config = dict(
    rope_base=10000.0,
    rope_fraction=1.0,
    init='uniform',
    init_std_down=0.0,
    lr_head=0.019,
    seq_len=2048,
    doc_mask=True,
)
MLP neurons of a small language model. Each row is named by its layer, matrix (down: output weights) and neuron, and shows model dimensions 272-367. Each number is 50 + 12 x the weight over its row's rms, rounded and kept within 0 to 99. A neuron's up and down rows have the sign that makes its largest values positive.
Before each neuron's rows, "fires before" lists the tokens most often just after its 100 highest values on Wikipedia text that the model never trained on.

fires before: " |"
L6.down1417:65 37 39 21 49 66 47 41 86 47 33 55 39 75 59 64 47 49 46 60 53 62 68 55 25 50 65 56 45 59 60 39 36 57 41 53 42 59 41 54 59 62 56 44 66 38 43 53 28 54 35 55 57 63 62 53 57 58 40 36 63 72 60 57 50 42 61 57 47 55 31 67 51 58 62 45 46 51 33 43 40 27 47 64 25 61 61 56 49 47 41 50 35 58 47 66

fires before: " |", ".", " by", " to", " with", " in"
L5.down32:61 71 54 38 48 42 38 45 71 50 70 86 64 57 47 70 60 50 55 39 49 57 54 64 49 84 45 38 41 63 68 33 63 29 50 53 62 51 46 43 30 34 49 31 72 49 39 74 43 46 51 46 56 42 49 54 31 32 37 59 62 64 53 44 49 64 56 61 66 60 52 37 42 34 31 53 42 49 50 49 72 53 60 38 42 54 62 55 56 54 63 45 52 11 57 43

fires before: " million", ".", " billion", ",", "%"
L6.down1680:67 60 49 44 64 61 54 77 43 35 55 43 45 54 40 46 49 60 54 43 51 47 70 52 44 66 51 41 47 46 46 58 59 58 77 66 44 69 39 49 45 09 75 66 46 43 36 41 13 41 42 59 30 67 51 37 59 58 47 36 49 55 77 46 53 61 59 66 39 38 67 60 43 41 59 62 63 66 61 74 61 51 49 43 35 44 42 58 45 43 60 38 48 51 34 55

fires before: " |", " ", " 1", ",", " Labour", " Republican"
L5.down718:53 56 64 59 56 36 33 40 49 59 49 60 44 58 60 59 31 51 31 53 37 57 37 50 24 64 58 61 54 68 60 48 47 41 54 45 57 30 57 57 47 31 66 73 64 48 61 58 49 67 35 55 41 44 63 55 62 60 73 47 35 28 59 38 71 35 37 55 62 65 75 54 59 64 42 53 63 48 47 51 63 57 77 64 27 54 56 43 46 40 50 68 35 56 57 55

fires before: ",", " the"
L5.down107:54 52 47 55 48 60 77 56 65 74 50 65 52 52 59 49 60 60 51 60 49 53 53 50 35 57 39 46 49 62 49 34 65 43 43 70 52 36 78 69 40 56 40 37 74 49 44 41 38 56 56 55 33 49 54 45 47 50 61 52 64 48 43 59 30 48 46 65 45 56 50 40 48 43 42 69 62 63 55 42 52 44 72 31 63 29 58 67 41 48 50 58 58 47 64 62

fires before: ",", " of", " the", " a", " is"
L6.down159:45 75 65 53 60 59 49 64 29 29 45 44 48 46 41 24 48 72 63 37 39 66 42 62 59 56 52 56 37 58 64 47 53 41 43 49 34 51 43 65 52 55 68 59 55 53 37 43 39 73 44 34 47 53 55 44 32 51 54 64 47 61 43 67 32 62 49 49 78 49 68 39 49 39 46 48 73 49 59 30 43 57 44 46 54 43 73 55 70 50 55 62 42 52 49 49

fires before: ",", " to", " the", " that", " \""
L6.down97:45 67 49 39 48 52 35 51 48 49 74 54 54 68 39 56 33 57 48 51 45 75 37 61 51 71 43 45 47 50 62 45 57 53 60 46 44 27 64 65 47 50 50 69 44 47 63 27 44 49 53 35 56 40 50 55 35 50 65 53 33 65 69 47 40 47 41 40 52 46 40 59 56 54 50 57 61 52 37 57 50 60 46 56 57 40 51 41 66 57 57 48 67 47 62 35

fires before: "–", ")", " is", " –", ",", " in"
L6.down23:68 47 61 44 52 39 52 34 51 39 35 75 56 53 46 57 36 57 59 52 64 51 36 51 32 59 53 47 68 47 66 65 49 46 56 69 48 54 45 51 55 43 34 52 53 40 55 50 38 49 67 37 44 46 47 62 44 50 59 61 35 55 33 64 71 70 42 51 46 55 35 49 46 55 47 68 67 39 33 61 36 49 56 41 60 33 34 44 66 56 52 45 49 62 35 55

fires before: " |", ";", " Base", " "
L6.down658:53 50 52 48 52 54 51 50 33 28 49 52 56 53 58 63 32 50 42 46 44 56 53 43 64 58 60 47 60 51 44 61 56 65 41 53 71 40 45 87 71 44 67 48 75 41 30 51 52 57 61 48 47 58 42 45 27 34 62 51 51 47 43 75 60 61 56 57 52 64 46 70 50 37 58 54 38 37 47 78 60 39 37 47 40 51 60 51 64 62 38 59 45 48 53 52

fires before: ",", " in", " from", " to"
L6.down300:57 33 51 64 46 46 49 56 46 53 49 53 61 62 29 41 41 62 22 41 51 42 38 51 61 56 37 55 63 48 52 50 54 53 57 36 52 48 56 50 64 50 32 66 45 39 66 53 48 47 66 60 62 58 42 46 49 41 46 04 58 66 45 43 42 42 43 57 46 43 48 72 51 48 36 33 51 44 67 65 45 43 61 39 66 40 62 33 47 53 55 50 63 54 53 52

fires before: ".", ")", " |", "})", ","
L6.down51:52 52 61 39 55 56 48 43 47 49 42 55 47 96 57 44 65 73 66 70 36 78 39 52 69 29 50 36 60 42 33 35 64 48 40 42 46 41 34 36 51 48 63 37 27 52 40 33 37 44 53 25 51 56 37 58 72 47 55 62 56 36 46 47 67 28 50 54 47 57 47 44 58 47 43 44 38 61 39 40 43 61 24 52 29 60 26 49 46 41 28 57 72 46 54 45

fires before: "\n", ",", " and", " He", " who"
L6.down515:35 46 51 31 46 52 45 44 51 41 29 59 41 37 40 65 20 61 57 46 38 46 23 47 54 34 57 51 34 36 47 53 50 56 45 33 47 50 42 50 72 62 54 46 43 55 56 47 43 18 48 50 25 54 46 66 58 44 43 52 56 60 59 69 58 61 46 41 78 64 42 57 48 49 53 35 41 23 52 48 62 36 52 53 60 70 49 55 58 67 61 40 63 60 30 48

fires before: " |", "."
L6.down718:61 43 39 39 27 66 60 47 56 54 55 71 65 49 34 56 47 37 44 45 51 50 43 38 47 34 67 47 40 42 50 30 17 49 56 62 34 33 57 35 60 51 59 71 69 36 44 63 33 47 47 58 28 36 60 44 50 48 39 50 45 41 27 68 60 53 52 38 41 61 42 41 50 74 57 47 56 42 51 64 39 46 63 54 44 54 33 33 66 47 55 73 61 60 43 53

fires before: ",", "–", "."
L5.down746:53 38 33 49 59 57 30 49 53 38 66 35 50 67 54 42 41 47 49 46 67 41 37 70 56 47 57 45 58 63 44 32 36 75 42 61 48 38 35 60 58 54 18 63 30 65 34 52 18 39 54 41 60 53 60 53 49 41 77 53 50 53 49 54 40 61 46 48 32 66 63 45 38 46 45 27 75 27 52 58 44 58 63 60 58 39 54 60 49 41 67 49 64 51 60 31

fires before: " to", " by", " as", " that", " with", "ly"
L5.down309:72 40 56 51 65 47 48 77 47 72 44 39 67 51 62 57 45 47 59 35 56 57 28 62 41 43 39 32 69 54 38 82 45 47 50 52 55 54 51 69 44 50 39 51 44 64 43 37 52 82 33 20 37 35 76 39 61 56 34 20 40 56 44 46 44 75 31 69 61 29 58 75 55 42 56 42 52 43 55 56 47 59 48 49 45 47 59 37 47 55 51 28 54 53 71 54

fires before: ":", " |"
L6.down1273:42 42 25 50 46 35 28 64 42 41 42 57 61 28 40 44 47 43 74 76 40 77 52 45 63 55 45 46 39 37 55 58 52 45 61 65 49 51 52 55 34 64 42 52 34 60 50 51 62 44 64 52 57 86 57 35 70 33 48 57 33 61 46 46 51 45 34 30 70 43 54 49 56 69 56 47 35 49 34 42 48 74 30 31 12 65 32 43 40 48 45 51 50 54 61 56

fires before: ".", ",", " in", " and"
L6.down599:44 38 46 43 49 31 59 48 37 55 54 29 61 44 48 59 41 58 80 52 54 55 38 71 40 60 46 35 43 72 57 42 48 56 71 64 29 55 37 61 30 33 43 76 50 38 39 42 46 48 65 46 46 52 48 55 49 59 54 69 66 56 52 53 55 40 45 56 38 35 53 58 50 37 41 56 58 57 72 69 43 44 75 49 57 44 52 30 79 57 37 53 59 51 60 43

fires before: ".", "\n", ".,", "–", "itions"
L6.down860:47 49 47 37 35 40 48 27 33 39 46 51 61 26 50 54 37 59 54 49 64 44 65 44 63 51 47 61 46 43 52 48 51 49 51 72 33 40 33 59 57 57 49 56 36 50 60 34 41 55 49 45 45 70 36 56 70 59 33 51 57 33 62 56 43 60 32 56 41 31 30 35 33 64 58 31 66 28 56 43 74 40 54 40 61 58 56 43 53 49 75 42 43 52 65 61

fires before: ".", "″", " |", ":"
L5.down741:62 58 29 41 37 73 67 46 50 55 50 49 53 45 38 58 45 48 41 38 53 40 63 34 60 55 51 57 65 51 36 43 56 75 71 49 32 72 35 44 50 44 68 67 33 72 35 61 40 54 50 54 62 42 54 63 54 31 37 50 43 50 36 61 64 56 48 50 65 43 69 58 63 50 59 56 42 48 43 37 43 70 30 72 47 39 37 54 42 39 47 67 54 58 45 56

fires before: ",", " the", " he"
L6.down1130:48 48 59 71 48 40 56 58 60 62 34 56 60 51 39 54 71 48 57 48 55 63 36 58 73 65 48 27 58 53 50 39 50 69 43 57 53 52 53 54 49 43 31 54 52 41 48 59 53 32 47 46 52 62 60 52 41 65 49 30 44 60 66 60 69 34 51 35 73 53 63 42 46 69 65 45 33 39 37 47 54 48 50 26 38 31 60 50 48 40 63 56 63 54 58 74

fires before: "\n", "The", "G", "In"
L6.down924:55 66 46 37 53 29 55 45 15 49 91 50 49 50 41 70 37 53 31 48 51 27 34 46 32 61 32 38 46 53 57 75 31 50 34 41 40 51 74 45 54 70 49 54 42 42 69 56 50 50 56 57 53 57 53 53 56 73 42 50 54 43 74 40 38 42 49 49 57 45 76 50 44 49 38 48 54 40 44 41 47 42 50 50 61 43 37 46 48 71 36 43 58 58 63 57

fires before: " |", " ", " 2", " 1", " 3"
L5.down1176:50 52 65 39 57 55 56 49 46 65 40 40 49 38 32 60 41 55 73 62 28 42 48 54 69 49 35 38 46 49 43 67 53 63 41 37 29 59 51 43 61 34 49 64 56 42 50 44 43 36 41 43 54 41 49 58 57 53 46 42 41 65 79 44 53 44 67 39 53 52 48 40 56 55 52 44 53 27 47 44 62 47 55 42 36 38 59 46 49 65 39 37 43 47 46 37

fires before: " of", ",", ".", " in", " to"
L5.down1083:35 47 51 45 59 44 37 54 54 57 58 57 58 48 45 58 40 69 69 59 40 54 46 57 55 22 47 54 63 95 37 40 67 34 41 17 73 55 54 35 56 43 67 62 36 91 51 56 65 52 31 41 62 78 47 38 54 42 42 66 67 69 36 60 54 30 48 28 51 52 43 50 38 55 32 35 56 57 50 49 62 36 64 25 48 32 48 41 54 46 56 45 37 50 65 54

fires before: " of", ",", " that"
L6.down1076:38 49 27 43 45 50 40 38 41 46 66 39 37 45 49 66 52 41 43 35 36 67 46 36 61 27 42 42 40 44 40 63 63 40 38 29 61 55 27 61 45 71 60 58 65 39 53 60 45 62 31 40 39 53 39 62 47 38 46 45 38 56 49 47 25 54 47 70 42 36 48 51 35 42 53 67 36 47 50 34 63 64 61 66 53 67 43 50 53 66 36 44 48 51 42 37

fires before: " −", " +", " 0", " |", ";", " %"
L6.down1363:44 53 46 52 41 42 39 45 49 59 63 42 58 58 51 59 42 36 53 19 54 62 38 67 65 37 52 69 62 43 65 52 49 37 40 61 40 37 49 51 61 54 51 33 37 56 41 48 41 79 31 53 46 70 58 39 51 62 45 50 56 51 56 43 63 77 65 74 41 47 35 57 57 54 64 51 57 54 48 73 55 27 35 48 79 45 59 35 48 43 59 32 55 18 72 51

fires before: " the", " to", " a", " it", " his"
L6.down254:43 60 30 54 44 56 33 36 47 42 36 41 60 45 33 39 36 54 30 65 34 40 24 63 36 36 47 56 43 28 88 54 39 60 57 49 42 34 61 79 57 47 37 68 58 48 64 54 46 66 35 39 53 54 47 63 37 55 64 30 64 58 69 58 27 24 50 44 50 47 62 61 69 49 58 35 42 55 58 45 42 67 64 55 47 59 71 39 54 53 49 47 51 60 52 30

fires before: ".", ",", " (", " in", " and"
L5.down629:40 64 43 44 50 43 44 28 29 59 65 68 43 60 61 65 29 71 70 61 54 70 68 34 59 41 39 55 62 47 56 36 61 81 38 37 58 44 38 49 51 47 49 52 62 49 50 53 31 62 52 30 46 63 57 39 38 33 61 41 42 43 76 52 53 62 67 53 48 47 52 60 37 34 51 64 48 56 49 61 37 69 42 45 49 55 36 43 64 41 40 51 67 31 52 23

fires before: ":", " |"
L6.down919:51 68 59 45 72 46 49 51 45 39 45 23 60 56 72 39 34 30 63 36 45 50 52 72 68 55 49 57 59 36 50 46 30 18 64 50 55 51 52 52 40 58 30 47 75 55 47 60 44 33 32 50 62 51 45 25 59 36 23 65 40 44 64 42 60 32 60 43 36 54 59 39 48 36 39 54 35 48 40 37 27 45 54 61 53 37 32 48 29 38 46 40 54 25 50 63

fires before: ","
L6.down150:52 40 45 23 51 28 55 52 60 51 61 44 69 32 22 57 40 46 20 44 71 48 41 65 63 74 40 62 66 55 43 39 53 30 33 45 51 44 59 68 63 23 42 64 44 48 47 56 71 58 34 47 59 66 59 33 34 40 45 52 66 75 49 32 48 47 45 34 55 60 49 41 65 31 30 38 42 55 34 37 39 54 57 65 44 51 53 31 24 47 67 54 49 51 52 62

fires before: "|", "\n"
L5.down365:44 31 55 40 53 52 54 51 43 46 59 57 51 54 40 51 43 46 49 49 51 40 51 56 46 38 54 40 37 57 72 63 41 39 71 36 48 57 52 63 49 48 52 71 55 64 56 48 46 42 12 55 44 51 58 58 58 56 51 57 32 39 60 65 53 30 68 48 47 42 45 44 22 45 62 47 48 21 46 22 63 30 60 66 69 52 50 67 35 75 43 52 56 38 57 69

fires before: " by", " to", " a", "5", " in"
L5.down847:59 43 56 42 47 37 36 68 54 73 43 58 55 50 42 62 51 50 60 60 50 56 57 32 67 69 58 50 64 48 57 41 43 39 64 36 65 47 31 37 38 47 62 47 74 30 45 39 45 66 59 45 51 42 61 55 48 61 54 40 37 56 63 57 46 70 63 38 46 50 37 32 43 47 49 55 58 56 51 51 53 50 41 59 50 57 55 60 65 53 37 76 54 60 71 46

fires before: ",", " |"
L5.down438:59 51 45 58 72 42 55 65 35 43 39 56 64 57 58 36 48 56 36 43 48 54 59 51 48 65 62 80 69 45 38 61 40 34 56 62 46 56 63 33 60 29 58 37 44 49 52 45 33 55 54 55 49 51 46 37 50 29 34 68 50 54 27 51 50 70 28 79 41 42 50 25 36 49 28 22 62 73 33 35 77 47 44 63 45 35 35 52 63 51 49 35 81 39 49 45

fires before: " |", "."
L5.down639:64 57 38 61 55 66 46 49 28 53 55 36 41 40 71 59 13 49 62 37 39 47 40 47 43 61 44 37 43 59 80 71 69 44 57 46 51 32 42 60 26 58 46 45 34 53 54 60 70 57 41 45 47 27 41 39 56 25 50 49 57 54 52 53 49 63 49 67 40 32 57 64 61 37 58 44 49 47 48 56 77 42 49 51 56 33 77 38 53 54 63 57 34 46 57 55

fires before: " 0", " |", " ", " −", "0", " 1"
L5.down332:64 32 67 31 49 56 50 17 44 42 48 37 30 74 48 33 47 53 49 57 51 53 37 57 46 64 43 68 48 58 46 54 28 36 35 27 72 74 43 60 48 34 54 39 53 50 59 48 60 47 51 59 45 37 59 23 68 58 43 44 58 46 38 56 44 57 62 30 48 52 55 68 64 62 56 57 47 55 49 45 60 37 56 36 60 43 57 23 50 65 59 44 52 33 40 60

fires before: " the", " a", " his", " their", " her"
L6.down1658:49 53 51 37 53 56 50 55 54 37 56 32 25 62 44 40 66 53 70 59 42 41 50 43 43 66 44 53 42 64 46 61 25 54 57 33 14 67 53 46 40 39 48 55 46 70 39 62 37 46 57 58 55 56 37 58 66 56 66 44 64 56 65 45 48 47 45 41 55 57 52 65 50 54 50 41 58 48 36 84 26 56 53 11 56 49 52 48 56 43 46 15 48 56 43 64

fires before: ",", " and"
L5.down1111:39 57 49 62 64 47 53 50 27 55 16 37 45 34 37 34 44 60 45 59 49 63 40 42 40 59 59 52 32 43 41 50 37 89 61 59 39 16 41 60 61 60 40 55 41 57 30 62 59 45 61 75 74 49 36 62 61 55 54 60 53 56 40 39 37 29 71 45 50 55 54 51 49 46 41 63 43 26 41 59 56 61 46 77 54 55 59 46 51 51 44 38 27 41 47 67

fires before: " to", " in", " the", " at", " on", " with"
L6.down1386:50 62 58 49 44 36 42 80 93 60 40 55 41 56 52 68 60 54 53 75 53 46 41 64 38 72 53 41 53 54 34 45 45 44 47 44 54 48 54 48 55 71 53 32 48 53 64 41 63 35 53 40 41 54 55 46 57 50 40 50 34 44 38 59 47 47 55 60 57 39 44 61 34 47 54 58 15 40 30 51 47 54 31 37 47 51 59 45 34 57 46 45 43 65 41 54

fires before: ".", ",", " of"
L5.down471:50 79 21 44 45 43 52 46 40 67 47 69 56 60 53 46 46 45 47 48 59 59 60 54 58 37 75 62 44 40 49 47 48 57 46 53 47 61 55 56 31 66 23 60 63 38 71 60 49 43 34 49 59 47 62 46 54 53 52 54 60 65 51 49 56 57 61 55 46 45 46 63 35 69 45 55 63 62 57 52 62 58 45 33 47 43 52 47 43 63 52 50 56 54 50 23

fires before: " of", " in", " for"
L5.down904:47 56 46 73 69 54 77 38 39 52 58 60 60 62 53 40 50 49 43 60 47 28 30 55 79 27 51 50 57 53 46 49 57 61 41 67 55 51 47 48 21 57 52 37 48 48 50 46 65 81 52 31 23 62 64 51 69 35 47 46 51 32 57 35 66 57 50 36 60 57 34 59 46 50 68 54 40 46 53 62 60 71 63 47 51 34 32 64 42 44 52 37 33 48 70 45

fires before: " of", ".", " in", " at"
L5.down225:20 42 62 43 29 68 45 46 43 71 70 48 25 44 52 73 42 51 48 68 54 60 53 56 59 44 44 35 78 82 64 75 72 53 64 45 61 63 53 65 59 71 68 54 38 64 58 49 47 45 37 41 25 54 41 46 47 59 48 54 50 38 38 46 42 33 67 53 57 53 38 42 54 63 51 54 69 56 51 55 64 40 49 61 48 44 56 33 54 43 58 54 59 45 54 46

fires before: " |", ";"
L5.down1611:37 78 47 40 59 52 61 39 61 36 51 57 59 55 47 59 53 43 43 61 30 52 77 53 56 55 59 32 20 54 71 61 55 34 52 60 32 49 61 56 41 55 56 57 30 40 60 50 60 60 73 50 67 53 32 44 78 42 31 42 28 53 54 50 61 53 58 30 60 44 58 30 35 55 41 50 63 61 52 44 63 64 61 39 49 32 49 50 41 53 64 57 46 58 38 73

fires before: " |", ",", ".", " and"
L6.down255:33 37 59 68 67 41 46 62 48 82 52 62 69 27 56 32 56 41 27 23 78 61 60 61 73 54 73 58 65 64 64 74 68 40 38 53 48 56 46 45 42 56 55 55 43 72 53 52 60 48 64 43 53 61 56 57 52 47 52 52 55 30 40 71 57 42 61 68 60 46 39 46 25 62 48 45 27 39 56 47 48 52 56 45 72 37 44 50 38 26 61 53 59 28 69 49

fires before: ".", ",", " of", " and"
L6.down890:61 52 47 69 44 48 71 35 53 64 48 46 51 59 65 55 59 51 48 41 45 26 52 37 40 40 42 64 46 42 37 39 47 40 54 56 31 41 42 63 55 42 59 41 48 45 51 44 57 43 50 40 37 69 54 60 46 38 35 69 59 44 75 43 45 74 20 73 47 53 37 71 44 57 54 42 17 45 48 71 70 47 50 56 61 35 48 49 41 44 35 51 53 54 39 48

fires before: " by", " of", " the"
L6.down1185:55 46 31 71 70 41 55 69 43 13 63 74 60 67 35 50 49 44 48 52 55 45 55 59 32 34 58 67 48 47 31 39 64 67 45 48 76 53 56 38 48 40 42 55 47 20 58 51 62 39 47 59 25 71 48 50 72 48 61 64 48 53 53 54 61 59 38 43 44 36 59 52 50 53 36 56 53 47 60 49 56 50 46 39 45 61 34 66 59 40 45 47 46 43 53 36

fires before: ",", ".", " and", " in", " to", " with"
L5.down1560:26 42 77 62 62 41 40 29 47 57 56 40 27 50 52 67 49 63 66 66 54 61 41 25 39 44 56 46 49 53 39 36 57 50 45 24 56 38 27 48 48 51 60 58 74 43 64 55 38 59 43 36 55 47 51 39 49 56 51 71 58 55 54 50 71 39 71 55 54 56 53 35 66 56 51 56 42 45 33 59 60 68 55 82 69 58 46 58 42 56 47 41 69 63 49 25

fires before: ")", "),", " an", ",", " in", " a"
L5.down320:46 26 67 30 57 37 68 45 32 35 43 49 46 43 32 32 33 62 53 50 47 42 41 61 38 42 58 41 79 41 65 53 43 50 56 51 59 58 50 38 29 50 40 42 40 53 54 49 45 54 55 44 76 53 39 56 39 55 70 49 64 52 39 35 36 55 55 45 72 53 51 32 40 48 57 49 51 63 49 37 64 34 43 46 39 46 42 66 36 41 57 45 36 60 56 57

fires before: ",", ".", " in", " and", " |", " ("
L5.down1656:55 66 53 40 34 46 42 32 60 62 69 71 61 46 45 53 37 41 56 78 62 57 32 38 41 22 52 46 46 39 71 56 66 49 55 37 43 35 40 49 54 45 56 44 64 51 35 54 41 58 53 43 59 54 49 31 63 52 59 65 58 56 47 73 59 43 35 47 36 73 54 62 51 34 29 62 42 65 58 55 52 52 40 31 61 51 67 55 44 50 57 82 56 58 63 40

fires before: " |", " ", " 2", " 14"
L5.down811:69 46 44 12 61 42 21 48 27 38 57 58 55 52 87 40 58 50 32 45 63 51 38 49 44 43 61 52 71 59 36 31 49 46 47 57 29 62 24 41 38 57 61 46 35 40 68 57 41 57 52 20 52 59 45 44 56 53 70 53 49 48 51 46 48 37 55 44 72 37 35 43 45 39 54 46 39 51 74 58 58 59 35 62 68 38 30 44 36 52 52 45 41 42 47 51

fires before: ",", ".", " of", " and", " as"
L5.down1451:55 47 53 61 67 63 65 47 34 45 36 71 47 42 26 75 38 58 68 45 21 48 53 38 53 60 51 43 54 41 69 45 52 45 60 53 30 48 42 56 46 41 66 32 38 51 51 42 36 59 59 53 50 51 48 49 60 50 52 42 32 60 43 32 34 77 67 62 38 58 42 46 40 44 62 41 52 65 29 53 64 53 57 49 42 57 58 23 44 55 69 67 43 34 47 39

fires before: " with", " to", " from", " the"
L6.down1190:62 41 49 45 49 50 49 49 30 50 59 69 61 36 37 56 74 48 42 41 54 54 50 57 26 55 47 36 64 48 51 33 40 60 58 16 61 50 37 48 52 39 51 60 55 55 48 53 37 26 59 25 39 29 50 48 52 65 45 48 49 42 44 48 38 44 47 78 43 55 48 58 74 39 63 55 54 38 29 39 51 41 48 44 59 61 44 19 38 61 31 07 70 59 51 66

fires before: ",", ".", " and", " to", " in", " for"
L5.down1504:58 53 67 45 36 41 62 58 61 52 58 55 31 47 44 68 44 77 83 51 49 65 60 34 49 55 47 64 64 46 36 47 49 47 42 66 39 32 64 55 76 40 38 53 41 52 39 54 25 32 56 35 29 71 63 47 55 51 40 58 33 46 42 49 53 62 29 52 34 51 60 56 54 67 48 58 59 31 16 47 60 52 48 42 35 59 48 46 52 30 59 41 36 49 65 33

fires before: ",", " |", " the", "."
L5.down1712:33 44 57 58 51 50 46 39 56 67 57 66 47 43 47 56 38 46 47 45 54 33 44 48 63 51 40 45 60 51 37 34 59 61 35 55 80 40 50 52 33 56 43 48 72 57 64 36 56 38 66 30 48 45 25 40 73 51 51 41 35 19 51 42 65 56 60 49 45 38 47 45 51 59 50 59 54 32 48 37 45 23 55 46 38 51 48 63 51 53 60 50 35 66 42 33

fires before: " the", " a", "a"
L5.down755:59 40 37 43 28 55 54 61 52 68 31 62 28 43 60 47 57 47 59 51 51 49 31 49 40 54 53 64 44 48 38 38 53 55 65 35 39 36 47 37 40 31 27 52 47 48 56 51 28 56 46 55 60 60 38 74 64 70 51 34 71 34 42 61 40 40 48 50 44 49 54 56 46 31 51 49 70 73 35 54 46 30 47 29 40 53 60 38 28 44 38 71 33 65 62 48

fires before: " |", "\n", ".", ","
L5.down1174:52 47 57 55 41 49 33 30 33 48 40 46 58 44 53 42 53 39 43 64 47 51 46 57 52 26 31 41 71 59 58 51 39 41 72 31 40 40 53 64 46 68 52 53 60 43 45 41 50 43 52 51 55 36 42 69 53 50 53 53 42 29 60 35 72 58 56 75 55 55 59 59 46 52 55 46 64 47 36 45 33 52 58 30 70 52 28 58 40 50 53 52 60 36 36 40

fires before: " in", " of", " on", " to", "pine"
L6.down163:52 60 29 53 40 32 35 54 46 66 31 39 50 52 45 51 57 34 63 63 35 58 45 70 54 34 33 34 70 32 36 38 38 39 52 63 57 42 51 59 54 46 64 46 40 40 32 64 43 58 64 42 26 30 63 45 51 47 43 48 42 50 53 70 23 69 41 42 55 53 61 41 39 50 60 76 56 57 33 51 74 32 55 42 54 43 48 35 30 47 44 39 52 37 36 59

fires before: " |", " of", "-", ":", "\n"
L5.down832:44 32 62 64 41 53 36 50 61 57 70 48 52 33 52 48 36 57 45 40 56 49 40 53 69 39 46 36 55 60 39 63 78 58 53 42 55 41 26 39 40 72 29 49 38 42 38 60 72 61 26 45 22 71 36 38 72 36 51 54 50 42 59 50 43 46 29 36 49 60 54 44 37 51 43 38 37 39 66 51 46 43 78 51 49 44 52 24 30 53 49 42 63 55 54 35

fires before: " |", "–"
L5.down164:59 43 46 39 44 61 53 46 57 50 35 55 60 33 57 37 46 47 45 36 70 57 51 36 55 62 34 61 78 43 39 60 53 69 52 54 42 53 49 54 56 61 36 58 57 48 45 53 62 44 58 35 70 75 44 35 49 54 33 70 42 49 48 53 66 51 30 52 48 63 56 29 58 39 36 44 33 32 60 26 34 43 50 62 31 51 62 31 38 44 28 50 62 31 46 57

fires before: ".", ",", " of", "\n", " to", " |"
L6.down420:56 48 57 60 47 45 49 57 43 59 51 67 43 63 40 48 46 30 51 66 45 37 48 51 45 51 42 57 51 57 44 51 30 70 62 52 55 49 41 42 62 36 40 45 46 33 50 25 46 65 58 48 27 41 33 40 81 63 46 45 55 56 41 58 38 26 20 62 54 59 40 33 47 55 63 43 41 26 61 47 68 68 46 41 50 38 35 38 41 62 31 49 63 48 49 47

fires before: ",", " he"
L6.down1544:42 48 55 75 55 56 50 19 66 43 31 37 54 43 71 68 42 58 34 35 51 32 46 64 70 48 54 40 70 54 34 36 63 46 40 29 76 47 68 69 20 48 43 84 35 31 39 53 85 39 58 58 49 45 37 47 56 58 60 39 66 65 55 47 56 40 53 31 48 66 62 56 55 87 52 64 47 54 26 50 65 27 61 54 41 33 30 41 40 29 52 51 48 57 46 58